Weights of a small transformer language model.
Architecture: RMSNorm before each block, rotary positions, normalized queries and keys.
Training: 361M tokens, 5503 steps.
MLP neurons of a small language model. Each row is named by its layer, matrix (up: input weights) and neuron, and shows model dimensions 96-159. Each number is 200 + 20 x the weight over its row's rms, rounded and kept within 0 to 999.
After each neuron's rows, "fires on" lists the tokens most often at its 100 highest values on Wikipedia text that the model never trained on.

L4.up757,200,210,190,185,178,198,179,185,199,194,204,240,211,193,175,211,216,199,207,185,201,170,184,211,236,184,191,189,169,199,173,210,232,232,201,190,218,197,180,217,219,200,197,226,211,200,201,248,199,181,186,212,209,201,196,201,227,214,223,183,209,192,181,213
fires on: "5", "–", " life", "0", "ud", " death"

L5.up85,177,214,215,200,224,190,215,205,232,193,181,206,182,216,246,189,216,196,210,209,185,211,182,199,215,174,170,192,187,184,184,212,181,202,205,233,237,222,201,196,225,202,177,216,183,202,177,208,207,211,179,205,211,201,194,180,216,193,224,184,171,182,217,178
fires on: "ia", "O", "ik", "aria", "ag", "ias"

L5.up1138,217,226,212,225,218,175,208,200,207,181,209,200,206,187,227,236,200,236,177,203,193,198,226,257,213,185,196,178,203,177,184,214,202,204,221,201,238,199,214,178,175,173,215,227,194,225,195,230,192,217,170,202,195,202,208,211,225,211,252,181,165,207,194,179
fires on: "us", "O", "ia", "a", "as"

L5.up1147,218,213,199,215,216,155,203,211,241,153,207,227,168,218,213,219,185,234,189,188,221,224,183,227,205,181,232,216,206,222,191,192,210,216,175,205,202,197,227,206,221,203,222,183,188,206,197,183,229,217,200,219,184,204,213,219,172,197,204,174,205,181,208,173
fires on: "0", "C", " Pac", "ust", "6"

L5.up1115,206,164,174,200,204,192,216,195,205,183,179,195,159,235,212,155,164,189,210,194,185,200,205,187,222,171,222,211,223,206,205,211,214,226,193,202,177,189,201,233,216,195,211,180,178,207,193,168,199,204,201,211,171,204,183,189,196,216,166,180,213,163,229,169
fires on: "0", "ust", " le", "ro", "el"

L5.up880,211,193,202,167,216,203,196,200,234,181,208,226,196,225,205,185,197,201,214,194,172,230,212,232,218,188,240,196,165,226,239,228,180,222,188,211,214,179,221,166,210,171,207,181,203,199,197,223,222,191,172,182,210,209,207,204,179,203,203,195,223,199,201,185
fires on: "8", "0", "6", "1", "a"

L5.up137,214,219,192,171,163,187,196,216,225,208,192,199,216,203,220,205,229,189,222,216,193,232,194,176,192,185,211,245,210,184,136,192,181,172,191,180,169,171,208,215,212,215,174,210,199,174,198,207,204,186,211,201,180,209,184,211,173,224,187,177,189,184,188,230
fires on: "ell", "esc", "ric", "0", "c"

L4.up1102,173,143,174,212,194,192,216,206,191,214,191,199,223,241,205,238,183,194,207,213,202,147,229,195,188,191,228,231,187,180,217,193,175,218,200,150,224,223,230,200,194,175,195,238,204,188,207,227,190,195,173,210,190,207,196,214,231,187,236,216,236,227,227,229
fires on: "3", " b", " ac", "an", "ad", "ood"

L8.up284,210,194,185,191,187,207,190,204,199,189,189,200,178,156,229,221,202,174,221,187,162,171,203,186,219,202,202,218,169,179,214,200,189,198,198,166,223,254,218,178,186,178,214,198,205,217,194,209,197,204,199,182,212,202,203,210,183,216,211,207,177,205,198,221
fires on: "er", "5", "4", "ent", "ic", "8"

L4.up449,210,211,222,197,182,187,177,204,205,170,210,210,182,192,223,210,201,185,196,193,215,212,173,191,164,210,232,166,204,238,187,227,225,195,191,165,176,212,220,198,211,202,201,222,215,222,203,195,187,177,219,201,205,213,207,174,234,149,193,194,189,159,193,186
fires on: "1", "0", "V", "n", "s", "v"

L4.up172,155,173,155,197,200,223,207,191,210,174,176,226,212,190,196,184,242,225,211,193,190,178,213,190,233,187,206,160,196,181,179,215,220,170,209,222,209,225,165,197,214,173,200,186,212,214,219,199,237,194,193,243,198,206,187,185,255,244,201,211,209,171,187,189
fires on: "0", " m", "5", "oph", "ike"

L4.up145,177,178,189,191,206,192,227,199,211,162,191,184,209,188,184,181,190,162,193,191,194,249,178,212,159,189,163,172,206,251,204,227,208,189,215,215,200,200,208,161,226,174,216,237,197,221,199,208,191,198,205,183,169,201,201,189,204,176,212,182,186,184,199,191
fires on: "V", "1", "s", "field"

L8.up515,207,213,224,192,190,184,214,195,166,210,173,174,150,180,224,181,192,153,222,209,220,179,203,198,240,181,169,184,223,183,195,215,185,219,180,182,203,240,226,149,174,211,214,173,207,217,229,213,174,203,174,180,210,205,200,217,190,172,185,205,178,230,191,203
fires on: "1", "in", "2", "0", "y", "un"

L4.up506,216,191,184,175,196,215,219,202,196,200,183,208,230,169,211,209,198,172,186,168,177,201,186,204,201,160,220,222,163,220,224,201,171,191,205,231,241,189,225,171,224,170,201,219,195,198,207,238,216,190,187,199,174,199,206,229,223,186,171,205,206,244,226,195
fires on: " comp", "b", "pl", " cust", "7", " prep"

L4.up883,198,204,244,173,150,220,204,203,216,191,197,196,201,170,202,229,191,194,185,204,163,203,213,210,214,203,192,153,226,199,232,202,200,214,232,215,201,175,165,234,225,219,191,181,191,191,192,215,184,167,200,222,213,193,218,185,212,222,187,222,195,185,223,184
fires on: "g", " Se", "d", " Jul", "om"

L6.up1296,163,170,230,218,204,245,195,208,193,212,192,209,157,237,192,206,212,204,200,209,222,185,188,193,192,222,218,208,171,210,199,193,196,189,228,209,190,206,198,240,219,207,204,198,200,178,211,190,171,206,183,179,195,189,180,171,183,171,244,187,213,201,172,223
fires on: " post", "ot", "ig", "ell", "C"

L5.up906,238,193,189,228,198,184,203,208,196,182,178,217,220,191,209,184,190,200,185,205,195,206,177,150,226,205,208,232,197,185,194,163,188,159,197,196,192,199,190,169,231,227,177,243,210,187,210,194,203,204,195,212,188,191,209,203,156,197,211,194,180,213,215,227
fires on: "i", "T", "ell"

L4.up399,213,180,217,200,178,187,187,194,183,198,220,195,177,171,245,203,188,208,224,190,170,212,226,203,187,181,190,204,179,215,187,188,197,210,217,190,180,169,182,222,178,197,218,179,198,215,186,211,224,179,191,238,201,193,202,184,195,198,187,230,225,181,218,180
fires on: "g", "om", "9", "ist", "co", "1"

L6.up457,213,147,212,194,243,199,163,203,196,174,205,226,220,217,161,218,203,196,182,214,201,202,173,193,221,189,212,192,197,201,215,189,208,227,210,192,210,222,185,184,196,207,182,194,188,211,204,216,141,203,184,185,219,194,203,208,234,198,197,207,216,209,211,213
fires on: "9", "6", "0", "1", "d", " X"

L4.up853,225,223,177,249,149,226,176,195,189,171,201,185,191,206,194,199,219,179,199,200,241,181,188,193,217,181,216,181,210,210,186,195,227,202,187,193,219,168,204,201,221,196,202,237,208,208,210,204,188,200,206,191,196,196,201,170,224,206,206,165,220,208,165,209
fires on: "ov", "6", "5", "о", "0", "8"

L8.up578,187,212,219,189,202,196,237,191,208,209,177,173,187,164,186,183,184,210,209,219,186,197,211,236,184,172,145,189,195,183,202,201,208,219,192,194,218,223,203,211,205,202,192,178,197,196,215,191,141,211,183,157,210,201,173,213,225,210,181,214,203,203,190,197
fires on: "-", "|", "y", "in", "st", ":"

L4.up1048,207,199,223,211,201,178,177,199,149,219,219,203,207,200,199,187,206,251,201,206,128,202,177,189,219,200,181,207,175,200,187,198,225,193,200,203,200,190,210,174,184,201,196,209,205,196,194,212,229,193,204,206,206,203,213,217,191,211,234,221,169,192,211,201
fires on: "y", "ag"

L4.up258,226,215,199,229,186,189,182,212,210,149,202,207,192,163,218,193,151,217,203,197,197,226,239,186,201,202,182,190,189,188,193,219,219,184,221,196,227,174,213,230,177,206,212,202,194,191,183,206,203,158,223,213,184,190,205,192,213,181,203,203,166,179,195,210
fires on: "5", "6", "9", "g", "ver", "V"

L6.up381,171,170,235,185,208,194,198,209,197,193,194,231,226,205,175,213,196,196,210,225,181,199,208,215,235,200,215,179,184,192,226,193,210,213,180,200,202,224,190,215,180,203,200,216,194,198,210,198,178,208,214,194,213,199,208,221,211,178,193,194,191,250,228,222
fires on: "1", "j", "0", "′", "b"

L4.up326,219,189,208,196,208,183,187,195,207,215,196,234,199,215,160,183,197,208,180,189,239,212,190,201,195,207,192,198,181,205,198,193,187,197,234,192,189,169,189,181,182,158,178,190,220,256,193,190,188,190,205,205,196,209,230,224,224,188,187,186,208,193,200,185
fires on: "um", "ig", "nt", "to", "i", " dev"

L4.up514,162,151,146,181,230,209,212,197,170,209,176,195,227,228,220,203,208,221,216,211,213,209,183,152,221,184,188,178,173,224,225,194,218,231,190,189,180,243,239,175,195,178,205,211,207,196,193,174,207,229,179,218,195,214,205,232,205,202,230,205,223,195,187,219
fires on: "if", "an", " ac", " en", "oph", "ul"

L8.up1130,197,228,201,177,209,203,187,202,205,158,195,198,232,207,231,180,196,187,217,182,225,223,199,204,215,197,206,216,210,178,211,190,195,179,210,231,192,229,171,251,191,164,195,207,204,174,176,213,193,208,213,203,147,200,189,227,216,186,216,200,181,210,225,194
fires on: "1", "S", "5", " that", "r", "z"

L8.up708,193,166,182,220,202,227,203,193,205,183,211,201,204,166,188,195,200,220,248,195,219,173,199,135,195,220,180,210,240,181,195,198,218,221,202,146,201,186,186,187,185,199,204,201,206,212,207,174,218,181,220,195,187,188,204,208,192,206,195,167,222,209,217,202
fires on: "0", "ier", "et", "ap"

L6.up637,252,176,192,233,176,184,180,202,193,185,197,188,186,214,208,184,165,215,209,200,212,208,168,181,205,233,194,212,230,193,202,189,188,232,180,220,203,221,211,163,206,192,179,196,212,201,216,219,217,214,207,186,192,195,197,226,145,196,176,191,163,160,182,211
fires on: "8", "i", "6", "ST", " World", " Total"

L5.up834,195,193,187,207,239,184,181,197,222,204,201,222,184,241,223,239,188,171,224,212,209,193,187,213,221,147,206,226,226,235,204,195,200,215,206,218,231,192,234,181,203,210,221,182,201,194,189,202,215,192,210,207,203,198,182,210,180,191,240,203,211,178,196,175
fires on: " C", "C", "6", "I"

L4.up344,187,245,170,181,183,204,154,200,213,165,199,189,198,208,193,193,240,198,186,188,199,204,249,180,229,185,189,190,174,174,201,192,233,215,202,155,221,211,200,207,209,174,185,205,213,196,201,230,224,247,228,200,196,191,203,184,209,197,197,187,211,222,186,234
fires on: "in", "5", "0", "4", "7", "6"

L6.up1137,172,156,228,174,180,224,204,215,184,192,220,201,190,217,216,187,237,202,227,166,239,188,223,149,202,170,184,219,140,207,216,200,227,202,215,186,187,178,190,215,197,180,193,230,195,183,212,211,197,193,176,217,157,195,203,193,201,192,231,182,199,188,203,224
fires on: "E", " post", "C", "ew"

L6.up821,210,231,228,197,207,171,219,211,178,213,218,197,224,219,204,190,206,218,210,180,213,231,158,196,240,206,168,194,217,192,210,205,216,214,204,150,164,173,202,217,179,209,217,202,203,195,202,204,184,218,248,218,199,211,200,224,222,224,216,172,172,170,215,210
fires on: " Z", " C", " D", " Y", " B", "N"

L8.up722,180,218,176,178,212,223,197,204,214,158,213,197,222,200,192,223,201,225,208,184,180,225,207,188,209,215,218,204,240,173,213,200,233,191,216,182,217,178,185,231,201,169,206,213,211,225,178,180,236,215,201,202,207,192,206,224,215,202,198,191,218,209,198,188
fires on: "r", "z", "á", "bl", " z", "ñ"

L4.up327,191,227,201,175,197,190,216,204,217,210,191,223,205,175,223,171,199,221,201,192,177,179,215,200,181,174,223,166,185,179,226,193,212,218,207,205,211,213,180,179,222,219,220,196,205,195,199,197,156,195,227,193,166,206,207,188,227,228,184,184,207,190,196,190
fires on: "g", "con", " et", " rece", " +"

L5.up509,216,233,168,221,193,223,203,201,218,200,172,172,219,186,193,192,189,186,148,209,201,195,215,182,176,201,223,193,223,191,178,195,168,183,173,151,183,172,165,192,183,241,201,201,211,149,202,189,175,199,212,198,159,191,198,217,148,192,193,198,215,195,214,232
fires on: " it", "all", "i", " se", " It", "lor"

L4.up689,202,223,183,181,195,233,231,203,175,211,200,210,218,174,211,204,194,235,157,216,192,186,178,244,198,196,162,167,222,186,186,209,181,208,211,220,164,203,195,200,196,217,258,187,180,175,198,219,236,242,226,183,185,193,209,175,185,193,217,212,199,198,182,192
fires on: "7", " Mar", "9", "8", "et", "6"

L4.up137,202,215,208,180,201,243,219,206,168,204,219,197,208,208,212,209,222,215,190,214,153,213,151,245,200,246,180,175,177,197,199,198,232,175,211,207,191,217,226,202,159,248,261,187,198,205,202,203,247,219,195,187,213,188,207,211,197,206,190,208,199,187,201,210
fires on: "y", " Bel", "et"